{
  "num_key_value_heads": 1,
  "hidden_act": "swiglu",
  "norm": "rmsnorm",
  "norm_eps": 1e-05,
  "rope_theta": 8010.0,
  "qk_norm": false,
  "attn_scale": 0.125,
  "parallel_block": false,
  "init_std_qkv": 0.0341,
  "learning_rate": 0.0102,
  "beta1": 0.9,
  "schedule": "cos"
}
MLP neurons of a small language model. Each row is named by its layer, matrix (gate and up: input weights) and neuron, and shows model dimensions 0-191. Each number is 500 + 25 x the weight over its row's rms, rounded and kept within 0 to 999. Numbers have three digits each. A neuron's up and down rows have the sign that makes its largest values positive.
After each neuron's rows, "fires after" lists the tokens most often just before its 100 highest values on Wikipedia text that the model never trained on; "fires on" lists the tokens most often at its 100 highest values on Wikipedia text that the model never trained on. A number after a token or word is its count.

L4.gate85:528494498504540523462524486540515521485520479489484538496520462527505484491519494529467451523492500511498520495512518543499462461467472505498513455508431539528517487492532481447504500560489498490468483562490497491507500472518538553523499451539460507510504505475510492473483468492462470447533506473509466472497486478483476490500486509515486542529507494504514470468494482507500477506497499457480478494502461492499505465506517508483514485508550518474464476485483507510502532502504490506483509481480494462483483486461485445549548538498504501500535492445513531507495440506473479519
L4.up85:514478506546486511442504494483532517481493455523511493474552471512505472521530548474475479525547470458502532500467504498501504447511474490544511479494507505513497472503527466479487519503469486489446525493538513489470484466439498540504513491522495526535478436478523499470499464480490467475556447476505483509503518493488504518504513486497488490505492518484488507520487471468540472511540495473430477536526505472518511525523503530491542480484509535471489467495465528488485494516477546520508471500484496453526490492471518495534503465490479517502534503465487518502527467495498506538
fires after: "\n" 56, "\n\n" 13, "," 5, " and" 5
fires on: "-" 56, "=" 13, " red" 10, " adm" 4, " den" 4

L6.gate254:537514511512492510468491486500441502525500481497509535482493517480525513469497577509504524502502470486482528540479506514492464511473473481477478517489489534496488502505455511503481461474463540512462473511484520490530490516547555490449496461512472469468518500515496472463484472461521486483500508501521490509500525511529507563500424543530549505491487510536454514500499498508500468517531501490484525530528479479495495503481562510515514484522542476502499465515461499459509499474478521528443479524528505486516492502482482532506506509481464520488474476564522522518525522492507493519
L6.up254:520489539504465514500494502488498481511482478479494508499522466502536496516505503494459459451506503448543525515475487542517482489477532514497467454486511551472454520525466490495501501496469569454492522502474518506552535470526476489512492481481495490477488471507488472483504502484531471532513509508553465515524499519524505533498441524490530550514490498486538465537446459502522452521468524538501502533527497505465515472498511481490514456477514494508472508474502463512477488516457449474487488516513516524517477507533517475494502473478471503514520500475475530528495488497492562496
fires after: "." 98
fires on: "\n\n" 100

L4.gate186:520516529529483468482465494505500483547522482520506482502486549463517512528467538509477521501477518529543531485483492501538474500474456528545529506533462500515484519482564518516459484484541423470476522458544483500484463475507507524509480490516482490517494485447528529476474506485495454489495501527513527485518484513483481482538473550532537560496493482497506485518497490477455498467501491506484491538491477508465494490538465533539496466496516487539497481472492559488502523520509507510535525498452516514527481481508512484495500467457488484527511505515492495537498486484499478478
L4.up186:477517505511474483474527506543523514515540520512520471481497505460523464547523541568489509504516519508509508451527521509500482490477461500520519523504488514520505498513533454496508491505521441491466517485551500481499510470484458532513487529494494494504483460482494547461492523493493472519553531557474495463496496506462491491525524497558526524529519484483493494472449467497499482513519461523528531545522502507465508490523528513489506459506505526505483445453465479524476509490512485504574446496500514516523504491476511508486481493516510542522476497468463506534496478505504516495
fires after: "\n" 83, "\n\n" 12
fires on: "-" 83, "=" 12, ";" 4

L4.gate315:478509489484494505475515490523515517479512489515430477511506497522471495527503527506515521479499499488464486518476480479483508489505457509469452463511542515462475472531448537477572531461534452482521507496493506522500479495473518471450504489511491474519451506499502487509469484496472513500503486514492530449494521490480430493502513511481466525432487449447460475497496483499455488523506505481477487509451506491501523482449501489518529497487484469473492480524487525466500480498496466548464498493521522527506482484471506528476488476486539471491460494474522509461544497479509510524
L4.up315:514488514510510543520479492539508486545479477489514467514499474457536477507473537486490528519495515558489486513513515502520486486526462539508500520538471490483519503538515540513486539524512477506478483535526506537479467496465524542497460525501517484475497484498491459488489537467526461501503484472520513481474516453547496472516484489471479537449512469486493525472479506505516493478546486516481521513504499516450501480506511495527522496446473473492512467505473519461545509552537515516504497521533487488473510477487521513472550482514447536517519481450470526486507559539481507486
fires after: "\n" 83, "\n\n" 4
fires on: "-" 62, "|" 26, " directed" 7

L4.gate145:461500497465554480486475496487541518494519499505529497560509541498444472505490519496467512488501497459502472474495443524519505516489488468480478523467501494508523550561552478504485507484492478517461465509454519523510507494470487492494489494532493502507443543495503488456536505524525511473488504506513516435506521483503456510596515532500468499508507477465486508501507509465495497486471504493494489482482462507509477508537524489523521438478455506484499495488527521484454515476514470502509471522508487524499540517490484484490492478502542484533498524484513447530472479508505502510
L4.up145:509503475470487511481518518504527511508512533496541531492479471462463505474482472480481470509504489527517474478543484457456544486484484500539493469531497504522512491504535508473474545530522502497503454525481541465526500498464465491434507520482492525481485505487517460466521497503517488542488524470486496506464477478518499505518512491482488472480500468473460479534522489495496494508462513492466474494442473532484505514499531480453521526510510533541516491449510500516465463466498485485520513502488499443467483491517520456529495498490530453492499529506526445490451466530516482555
fires after: "|" 35, " third" 11, " Bronze" 9, " (" 7, " first" 6, " second" 6
fires on: "-" 36, " place" 28, " medal" 16, " /" 6, "aged" 5

L2.gate439:516494526455484508496522505499487529517488504491529501524475466486479554520528542495486518480538524499489471522463487441474543503495482470499477520524458510488512500480534529483489480583484502515502492487521498479475516501510521492467477501518506479513522455521487527466522463531476543473522486486500469492563444491480491535521485527504470488513512496520509517510470513463485530476507552546534527479467494526500499507491488477484494492452488467463526507512499556458525507517505518532511512519482513492504499513529472500491495529471542504526526479521509564453488522478477529543
L2.up439:502464523477479521536535472497435534510527566477462488547519513481468524530491469499504487529553503509484448489526516485498485490513519471508482524504539491479433526514508444472486484570517495485468473498512473471479492480479497500475485513486497517461519496481483504466498470473466574479484518483526455528530463511509502532511494521514494446530505455519500464484509511502459505463497495503528485494507481502534543508526468491518515487506479496467497520525508542493490468504499513499496528542484494520503491528518540475483486483465522451493483503509492533470478497508496488503
fires after: " |" 91
fires on: " 3" 45, " 4" 21, " 7" 20, " 2" 4, " 11" 4

L4.gate76:473503539530437499531492516477550521516468516463487529516480527561502517511475493489479516515526431478505505451528491506495491496547488515464525518515467537517531538535515484496499504505476512541459517517508543471511469509471548486523515510510484472496491514493498478521515519462509518493509485497444495472487515482502498528488463521494494500475446477482519470519497532486528508459489522471521500516492460541517511504515527495497520527483473456470507509468504497548486493517483568513529465490531480519499506473498512552486462447460500501522480488472508495533485464491474476492
L4.up76:529510471481524488527506496496520534500524477525487481484499516493498477490461505512541494439499520533501483497531492490504535492527502473478482518489468497502523482524545502447447469538524515511521509502473484492494515517513509472503501506448557496514466495483506473482501530464502509465502514454501555543494516472494491440482457510520490447513521509537484534514473516491487516534487532499550503483480492492537497497460460501499521483535506523524481556519518497494468485453492452508536529478530442472494506461493516474474478499504481475478530538506515522496541543511469477527
fires after: " |" 69, " 1" 4, " 7" 4
fires on: " ." 56, "," 13, " @" 8, " MF" 4

L10.gate252:504515504540511450515487490488510502488446541497540497506470486467506456530553495530510509480493467479516497509556491498531494512473501519549495493538492546510540499521486455483486456480487517474489474474512510485540483512505547522525499513516477493498554496519521502550566477539505453524523470497467522491501444484521511483512464530493481496513503510458509497500512474508519474481485480511511519485508510484548474467477531458523471479511462493484522480498514544539474487529480502498503519535487432510487540498529482484465512461497520517516495520471498500522529488477509536537
L10.up252:471510497488510519476498477474524499480495528518538522461499527491475513560481469536472503480492528530513493479470482479532496488503475468515479483457485470441481456506510466522531519521464509534513514508513513508507519555467498490511465475518514522533532507556526511463512522456499453508483515459532509474458515494444493501519490542492460485502514498481441500529503565518490503508482500508459534501512519502560494494550490514509473499516530499480479493500523451498440497442515533504508511507480478513496466501521510527517472482511459453502469495506505520476513510510490503508
fires after: " |" 54, " Gon" 4
fires on: " ." 56, "za" 6, "." 4

L6.gate131:450535486483527497509516507457501505487516476483539485535457531485507476492526517482478533478527505507532451512534515517516454491480507509513527524514513516507476446495499531494525462462532482547512487490556507506516487540526498515448543519492511510440533523481491512468540460559508473467458519541488482503478495500561505464510519530465503522478498525530497527516487468527529508462501495507504479541483520498505504489487512506476503526402486513494486499486478513532514469505484529526528495545533489522486517514502526468503508500511514501500495472490505530500499533502497500463
L6.up131:475522562496547540480496505485483485538473486466536524530472489529484488512460495502535500502531487476524536504493519528515473494521500472562487493491514472516499475465500512511530477502504506527546528492503552540488504506508522492512530519522504479511483483432515514511525487534486500491500493540487455530459511518494471481512514497467513491495475528513538498508532518470487481490493493459480499498454489522573505493523488486511473500474453441478495546471512525495518457507556515525538517515463469514455482527523495515500488526503449449479495491503509531484526532494508478478
fires after: "  " 39, " x" 6, " m" 6, " 2006" 5, " Q" 4, " 2005" 4
fires on: " |" 44, "|" 39, " one" 5

L7.gate125:455495495498515458524487497464510476511544526505502518553478515489531474457509529464482494508507481495488489494510477453486480513483515532447485499532499485516520508490463540532528456508501524522480525514549497505510479544487512492484493453524542531468564529498531467506497493501492539530495513520466488563524508512511492458532505562506496552507507513523461501560483539542510539449464473489522508486545494517496501452500531504498498542529511491484533500454454506487509534495490495483493527509512523497540526454498509496492513489508510499482489526518494498507486504475483505523
L7.up125:498519507499517518481495487489486526520521532495483491464499462535525535525462533494480462486472475499532550518440493495489486482460519491526461519499515490542463462482512520502477513522481520468486536504493476489495505521512518501450506469515498524492514555524525494518506517489529535516466483554479473500471537488469478503513527543527484479495453518488482486515538504507478509472449464514540476482482491524483481526527525508480458553501481542496479490530520564469493540506506499470447500521511495520492486496465506495500512459506529469507503488472451484495540535493458542484
fires after: "=" 57, " |" 20, "." 4
fires on: "\n" 42, "\n\n" 42, "self" 4, " out" 4

L4.gate146:529515493506474507475510480515521477478532481455479531509497510513472497468520527472481496503502486500509502461520502557523494486490502468504487501486507464510473515449496500518525528513454511493479499494529480539486532516521488508505539512514493473509451481549492450489477535484502501510514529498527489484455479526550431509466526509504421509488497545506496520501494572512555521472494520483500486493483497528495494455512479484501475546484510466474530495517479511545474471502500504541506502464501465507499504512484531494483470485549487512481508473512493521503460520451451497434
L4.up146:516496504501464469484510528460514527544544489483539537510488515523483490498540477516453491483475488476532492530502445524534533540508470519497508493474493539527486501545502532434531472484528500487523492495493495499539557501516480480484538466509486485525474497532488477536519494512501492496511536494472521517539494518517433492514507522467506530474477500490499493474498506507525523501516496502588502529482502561517519515498504503502470506508492504513487523539527451510461514519492524529555474484515491504490479493500526501469524482514452525498466490446497488557513479473486492492
fires after: "=" 54, "  " 13, "-" 5
fires on: "=" 62, " |" 19, "|" 18

L4.gate440:486449491516525507499482498479489482480511516474485478471527440512515462489483511494471511516480522501508498572505485510502505510504482504487515521529478519532459516499541499511464498485507510484503484510470519494512500503507485534527548492528498481459480524502490478481511490508546493534477487443510472449505518443472443472450529468449512511516542516447552521520494505453498503500560509542508503529506517510480509515514477492490450490506477494497525484446473499530532471531507498481522524554507505472478502528515489504520511511467445529492495503478487473565479495511476492515
L4.up440:486507527481469469444429535437496490500503487524491494497509503509478538497453492492552492441497477478433492510474492458487552487482506483535499490467502513440462491454521492507490518472496499492488521487532494453470508497514538488500504533514472484525503466464505513501525531511560502467501515486509496525490544532500503471534548513468442517465496514494509524511525491459509478490472487497471510490501499477505514477531523530516495491532465515480510504481451537481484494484518516506486485471455506516474489475471491507513505497472453504462529492497531483480521496470511488464
fires after: "\n\n" 33, "=" 16, " =" 11, "\n" 5
fires on: "=" 100

L10.gate430:522525509488481486490467467484519513521532510517490489492490541513453513493495521514509527469480512542528479507492502503470515479537495495463488470484494481492505508477526514448536478498544510483487487511481489472520513525473548500489504512492481488485547495509560500508510468486500499524536489512498479493539435502532549510506475504477470519481520569548503516500464539505530507494502492526488499497511538508531478454473502485473502453464467527507518566516494475469501513473512497497555529534522539478494509511515522521482477510453451520528474491478541532469562533525486493472
L10.up430:475510496479497556487479485479542509503489525498488514485491492541497520496518518488550520545488483482565540463495506513509462499510475509500531503513461520498494511452487503489463503489482550511492492524508495528494486483477494532519467508422513505459471481515468490492514493478536454468524515504512489522439464520542510519516525508494459526545501541479546470494511546517484503500459518505525503551489478503514487502523505495498513485431462503467494517481508455491509522512487558493488485483489515557499468509550523530493521521512471502502470516532469482524485522471501522517
fires after: "  " 45, " did" 14, "'" 6, " does" 4
fires on: "|" 45, " not" 21, " of" 8, " |" 8, "ly" 7, "s" 4

L3.gate198:469484488460518525482504563535527470494546510508495505494538527522466511501531513529464457454483456537537522469471490484489498447496498515528450518484516499483507559470537487487457518487513464480508522525502512496488495524473478486527483464506468510502467515530520510486505480504525439469509483496507475478494518514488489496516503522525491524505509478471516509527507479550537459510477521493474528497430531454502475508500466505540474477500534472501497507496493500468503571499528534507505483490490536499520502492483506473518489467525491540540521499477477462507559492497505492521
L3.up198:478489491487516529520518545521497511508482529467474486466515533485494477493532518531498529463450446552509527509483514511490524518473453541489445501485503484473499546487488543510466520535512475463507536493500525534510507488448483494460512470494500499476490499457508490473508443501520509497493476470436480460501507506503525522510486491475474470506508460468476501486501460481513473474473470496478504522464503540485470467502467532536474479516501474500536509505538505490450522469506461495534491518501526477477517502514555491499523476516504499500493514503453470539530483537475507543
fires after: "|" 97
fires on: "-" 98

L9.gate15:514520513525452464467490475464503481477461507499486517514484502448544471509520497500557504513519437493545491548515485556495483533477519490472513507562522514537489528493495497474471542476520489524508493537489488503534447525507501464504465515493543456516502454526490482515522513525485454484523509480488515494531497555493519498505503491514513483488459508549512506531542467503499536485528472503496483514496491500499491557488501460498499501495495529489530508531482448474471479481516526491515509528532444487495490471515489503535509506505505524505517517470527479502517458464507466547
L9.up15:534546484505480495515499520522489466471485542513455498490524475476505493469484493554497494484500480527487533498501513500526535487542555534484489551537521534484521528496556488540487519551518518486508484506493472527460541487501463503476499506493484535520476521524493503489513531512530480498529462510493453488490499547503487525499476524526502515487474501460474444502496545540468523454537467480553509512516541507476503527506503518523482518518453528472502555509497530498484546508506516493472475456515487479502494479485493493539474492540507539522507480499476485501492467507525522456
fires after: " |" 48, "-" 12
fires on: "\n" 35, " (" 19, " ±" 4

L12.gate488:445502533497502490487478514493536458452502524521519526473502508499536491482509522472515517491548510502490461478538438516475487501514495508483507523508509522453486493499497472495538488492485540521529485503452509483467455536501461516548488515504524547483486481474530481520504452511486481481522467459477531500496476454519479535495478500491513485494523516504495479533516503501530505499472549500499461458478487537521497469454493478463508512518543497521538541522526520522444498486479512529528493464487527542435479520480456486456472463489509496488516522527518501496494473501528507494
L12.up488:538529473475486500525523524506564524504510488508542535490535509440510514468498479468474493513549484456466498513512459511513455494500520487502545490523513539458492517519480468549465539527495530467516500509477469474488498510496498517494468526481512505461526480501514529523524492484504517476540496526484477474532528511505490545520487473525476500481494499448537433510534504499478499513493521461478516506489529464445519491553499509485485526520547539527502466521476539540531529502500510493474499486477502508499498438521482533493511513466512507495483497517485524459487516489516504470
fires after: " |" 74, "|" 8
fires on: "\n" 83, " (" 10, "-" 5

L4.gate59:479541470501523529505480506499491476513535499467476484476486487506482533502478561525536444478545507528517539512563461566502512502469511524539488501490498533460474520515541505521489528453514548477531536503482493474502514451502483523502470503535488527492494475437500507507540528485536517478506522501514479521491534495530483518513507526522501517552519477498469496510521507488493471526506495476466480500484533521541542465490534489494509448499504508501527449496497500488528488454481521493477502505511533495489543480490497516473554492467493514521482485481491470483523530478513538481
L4.up59:478534460505496540519484446519522514529543478487537475485532543472516524519518511495492473504505503509508504519494533527510486495484521491541529494509494493474492515481494441463525481491507477481508543509450517467513527450526451513527477497516500522468470502496486484532511494483507525505511504525544452469496535514499507506522503517494490522490498492476436537536559475520478484502462467486456481485529529511538482471505491471531544480530473502528542463464535515466483533497506462495486458514545545528511473502514483494496545488465484537510518533475499475503534485506514497496
fires after: "=" 60, "\n\n" 32, " |" 4
fires on: "=" 89, "\n\n" 11

L7.gate64:496550486515481540497469477481470497519483483490511494500475519474507537535503520506464474468510468507517506513491496545480493482456511506492493520516515545469503530484437515504520462507497513470481576505491514473531559513519470529513505498505486536474508477509495495518506487484495487500525485529492480519486486507452524514519484520484507516488506464504475459514542503504472508512494509507463486511466537571451522476474533528480525433529504492447516411491469516457518503484542504487501507485515524509492491491528483505457498489456491539468474461531483487504499497512504521515
L7.up64:478514526489475503524477516489475483537501501498544463502502505488483527481517521500454509486514476469516524555520520517517469491488474476486452492510490537486508540494473499480518452473460519504493547486450499479517511517482516552507539442458536514455476465517503469461479489487484497482501468515503465500509524519486486533488483554540538522488509473542493509499527540488491504501493522497470554510526500533449503496544514528517519500513487473471512517506495473473497465516523458471477482504533534503555496485542456523525490497495520506509538484535473492468517510486537529534
fires after: "." 86, " |" 6, "\"" 4
fires on: "\n\n" 100

L4.gate67:509462534524479455537514523512518500467524495501488518480526529477528488532569529486482511492538484483486516524519477497482506494472565500461463496496479527485537517519524497485541541490496496497506464515475511491501500474493570485511497525530494513483466538492525511510483488543454516463502480497509494522498470472501448510474493478427500466486516471491492464532513485460462493506476497491506462442536492482498508489487521493511483510502493508489443464478496469467518514500490484491470498518507517477465489488535488475513474549504496477530537495475530460455518470457524513467
L4.up67:536503520486474494513490454547490477498486471519470548467502505517490509464510502511484481514527530529520525504532530491490469462490518506472487483520493512484539494529476456515501518453482505524531517497491512507456517494480534454527533520490510520476517502531487500506505533495472471476569494494522497523512480500499502490528504550473449519481473476466471481508522515468427516492535505513509519471500478485564524509520490511506537503512476454501483468500481489517470515494451530501451501480514526529457506485474539456495507497499507535569500504526543516449523512472515497485
fires after: " |" 40, " medal" 23, "|" 7
fires on: "\n" 41, " –" 23, " −" 13, " ret" 5

L12.gate434:528498527476543517505479482526488483489514511478471471466498501521560470525502533497519479496506455514498508493494483436495508492480451570491460507509492526483494488509484513535511482528528509510522513489550495500475483494492491490476500504487495482499490519504467495478465513490538501464514530490514508470495486506515433456458537483458521511474497459512487491458556514480530555472536502497473502496489465481513487459490525512508550509500477498496524467495466496484468494493474485460453500491540493560555515503502503471502471462479442493504526510509469515474511533465510536513
L12.up434:501504466452473498503520483512499493502516502488496507467534507468470479506517511500474539512485532517485472531478475503532451504483437508488504491543484460496508487527520497508512541487492502554479536461498508529508526531495466507471485520496474474504485522522491509510499477486467540516532451454481490476515515487519436534506528496490475512509492518504510462501544451476507503473535467477477505483497533554511515537501537492513461485550528462463520470460499502551525483523484508533450475500534539508506482505502498526465500521514510506470477525508491545534558503514530481477
fires after: "\n\n" 51, "=" 5, ")" 5, "\n" 4
fires on: "=" 87, " =" 13

L2.gate384:490461513524470515517470496496437442513466481505476494518515530489483471504498484476523511468536473536500541520523533464446528504504502469528466507499499495512491546519521504527523516537487509476539524511484523494517508476517494491520473503493539494471484459469504438489499490521536516503475485481510514512534523544573455489539488485435502512497515520489479480471476496498470510493502499496507500456496477507489529513486510484505501511575499533441487533525460509510455511485483488469466462527508480474476461535517489498524527509503485495496516518518481524513490538549490490506
L2.up384:548497508508545489481479508546485502495551477496550489489503529513502499468490497492499506477508498524492538496518486487497522547514503524548476500488466487516520491493489487506515529519511483514480503546444540524451539507513489556462495507464486475517468456447481460492544542543536528508499459495492512533502514485477481512449480502500536505531433473469444574469486476516481495513515513505487489448497527504502503478514537505539520509482498491533527506545459495480505515463533471520494508494479490519519505503477528521505478510470488521489512520540498498472520508503491524490
fires after: "=" 42, "g" 9, " the" 6
fires on: "\n" 42, " film" 16, "raph" 12, " artist" 12, "^" 4

L12.gate113:534538505498466475511485468514462442508540482506503505459504490525494489518502528482488533442479516510497523516527476525521499497486516451520493553527503557437535508530471493499506496499523493503507519519460500462495518477525524527460476533547497484453499537511514471514523454512518488471518477522489469487470500470515485510448476530542486472511525465536463512496488512463481509512488516507503459495474497482516494438511509512498528468493481499489486508477499468450483461510501504474513488510512499524484511497535484482471546473487461505514451503543488450523511466513538515484
L12.up113:539538468501522500512483484512524488483491480509509493532531497478559513506492527454502485518498477503492520520531494509478489481508531500534479524492494540497483500548509530491476470513493521468455489506510495436470597502487477505510483471461480501488507481518493452489520485482497539483481485501453539505460492545502501540553458506505513468486490509518537471468495536467487505525493536528494505503482505536452500481461513529501499442526506483490503460513516496482474483484507508486484463478497527491496505522532512510459515519457435506476456471463512465511488496466489499484
fires after: "." 46, " |" 22, "|" 9, "\"" 7
fires on: "\n\n" 90

L4.gate333:520518502516552513568503516503512523487538492447479528516520530526527463478512503465475491484516509496526479499507512528501467493511474493514552536482492497524499517493507501459486516473493503457458478499479553458524464504517463502506527486473437516484530481535491496489505464554537506494487493521499477507481493522523523493502473530478486482484524505532506537533479477520495523495454501497487496484549512532479491493506502480532489559489477452550544512490467504482513518512483574502538446491531521482493510493514520489483540457505469483474495511466470461509492486461497499510
L4.up333:471533483518474533494483546458477513487498498490517544484502553487503551518526471484455477490540493440522498487480491485479473478502465526489521519543472512489484512503502481503504510501487506475499524513514542489520510483470468492473532489508520503502515544495493504487523447488504462517497562487539491540480487495474504519512513512458501517475503537522505493522513548501534524492524534486502494497471506531514510535559490539512520474491460448508513507487444502492489512538493529488470448512475462468464466500501561479516515468480437518518484463535503495496501476497479471471
fires after: " —" 20, "  " 20, " %" 6, " Notes" 4
fires on: " |" 73, "|" 20, " is" 4

L4.gate396:490480568507469459475471509449538523509508485497483529473527534500532491524530468527502471503513473489462481517492516491502494496515474503463502527489486534540487518450501509519527508489481429484489490488499527541514467465481488491513545508498490506495516515539479485521465520514474493474514538520477489505495529502500491516474472498459520490460503531514505516510466482518493505477530473482484507514514483523513497520495484481503538515509485430504474518557504465459450415522521550544475475492452541494485509477505516538518531514494500537508520489483487476513506463531497485486
L4.up396:543521502505507521515538465456476494547437499477488507487508484476488514542483527533461518492486521442509471508500454469531510456478469484465513486519496488517474443493493548510500532532492488533489528476491530466474498498504500475483480539491513464485492471466512459484462536526517463485503499537522475501504502508514501468455508485513476493456522485466457446475480487498506525471481475493473524528468484506493460503458514465508506518522530489459480475518463484482524457441530495520487511531524492512467498503490479495547505505542481507509522495461515509467500501526499500502
fires after: "-" 16, "1" 13, " |" 11, "%" 10, "0" 9, "2" 6
fires on: " |" 53, "|" 21, " —" 10, "-" 10

L7.gate292:463515463496508494452461541523503472519495505493500511485532488499494498501506512494472508483449486483499505508491491469490481512460448496457491500549482501498504500505510510482431509482481467485477495480468479450501467540509458490515488503484500512440476482524511506540514486481503545510529492506471498498457498447470484477502487495520555459500491461491520456506505488498546494485536493479477496480504530509494502529520520534534460535499494484523523495500465491510514505521516513458500539502535535564527510526537477456531505487489506512466508449457485516526484475487511469574
L7.up292:500463500506489506510528538486528484477476488466501521446504508476544561486549515526489500504466516467496509512521510522479481523497482548476476457508465503512541537472481501508470511505508509478475527522462510493505537474466473493480535487508551526517498485524499498481543481515476529471516513540505465549483504547503535539496507502510512501494519517467534457512537535506544555471496523481455536471506509515507538523559490508507491498526484547493465475468478501498516504512519551514475492530479523498456487502505514454463516472519495531505532495452517481503491516523521490521
fires after: "\n\n" 61, "=" 13, "." 9, "\n" 5, " |" 4, "|" 4
fires on: "=" 76, "\n\n" 22

L2.gate305:504519500455464460484533543481498500525515538500555444532490503522522513479480532488516451501510524521479527484508495547488472494516500518504434507513553518470456515474510550547503470501544497511520509497494515530502448489497485475489517535529523485527480531503535470478469463515526465476483500550478491482476441526497470533529502510503503527474527472515512483504500527479465483482517522505527489519495497527456522491466487512518503483447488508501479469505469510528484492492515509487541536483483498484495478504460465529497472485471490535482493493494476464521481494455515551498
L2.up305:533464499473449518509523526491475475510513530491492489497495489544534506484507533485539445521518493430520535485490513500500503483543482484523456478560525468474440492541488520526470486514528547509513494483475498508507500491476493504512479520530500505510495546473497492515489459487492452482486467475514505515505514513509506469543515505526479502484534500488538500461491493484444488495502520471491498502510501501463519514473479527538492443449491524492471499479472514484521536540520474493472506532495535519536497502522444515487549479545471495502491498494507569491503523457525497514
fires after: "." 47, "\n\n" 28, "\n" 15
fires on: " In" 53, "In" 43

L4.gate369:491509457519485468493514533545463498515502507477457531548523534476540527499491486487463478504473540485516518527489518552515496471470459493511451495495517467474515510505483510531528497485518510493479483535500475484484506499474500501513445521449491514496472504509537479559466496490505481538529503514482487517511514527454531485517528479539492475515496488539489506506512496494467493502468503462474496504497503527459522493500529503550522519444509549449534466446498563470473517493528536504508479513502535500521476527543493521487534480468499492503503505508495533457535538501469508492
L4.up369:499508535471481532517464542538511509526484511478536493512494512479524528442480529510474520535503509504540538527514517486438519520486416508522492482545482456507521512505461530515530479446516502500445509503493463495487528512464552487513475536479500486503495515481538474505510485487531520471470489513459502504486509518502470480506499477474475486498512529562476459478501522511483481558508493452453514494482488529477513485481535510509525548504446515494525470472495528524493514523524507526489490525493503478528518490511537505522519497516510501473470474528481534487497475517509531491
fires after: "\n" 50, "=" 29, ":" 5
fires on: "|" 50, "\n\n" 34, " the" 10, "\n" 5

L12.gate410:521516532534530544493518523493518483539490477489520514484500526500508528506497490475490461490485515499495513505489487521520443490475478450489437512477439532467504504503468525497495471511527505460471519520515515475490509529457518576475509486470482509512490500473503470527519530492509506498531495490463488524510490494487493515465511433515498472481520453533537483469498468494497436469461517510474518531544532507495502464477495523518497420523516525499528498476518514438479474489485550502494494486520512519532509479482484520450507513512492444488478502498501503528491473514501519512
L12.up410:504550540487486442496490529515453501467519505467462467516499507484537513502487528511489492480477525506486532524483455531521527488471530508473531507521494537505482528527474505509493486523482446523493481560502475485522517509451503491499497482499505483505488493477498475510504518471492508502499498528497470478504510573500501470517512497477493547484448455499489519506499551448499504496494497507497518512494492509516534520521500522538507414545501457451534440531449530496494502517480476495511497502489523514516515466522518495512516511525468492451443456527494483509528480470497499496
fires after: "." 61, " |" 18, "|" 9, "\"" 5
fires on: "\n\n" 100

L6.gate344:509456492531556538507491525481525502515481522522449493431516482493517557499500509460484495488487500523487542505519468497492493480516500517469499483529540528467518499482525501538524492517470488478503483471490430509478476515515507488518490472522517501471471451517510504530546551449483488497528471474538508489493482458456455430497512516539501515453489522497499472479490506517496476524464483497483529492486544527531529538538501511529492523517504500513523518524512470483513502498519500531457523523469542543526522456500502480517479493535511538534503497508501492487499501505499526523
L6.up344:455515509486502541551464525483496491514574530515513510513479506525493488512557454498532556462520477485502496526505495511512508493509505563530459530489489513497513528506489520493455524531477491526523574473512460477464492480507493475459501496485525431496515475502474496470497526485490489502486483500472498551507486495500469528506500522491484489475484479489504496483470463524482510525473492512527514480490550518506503479496543495534520495509459493439499496496500475509471455479539501502500482479463475527497471515540501462499521505491510464519486468463499506490490527474533552460
fires after: "-" 29, "H" 10, "P" 8, " ISBN" 6, " P" 5, " 978" 4
fires on: "_" 25, "|" 25, "-" 8, " 978" 6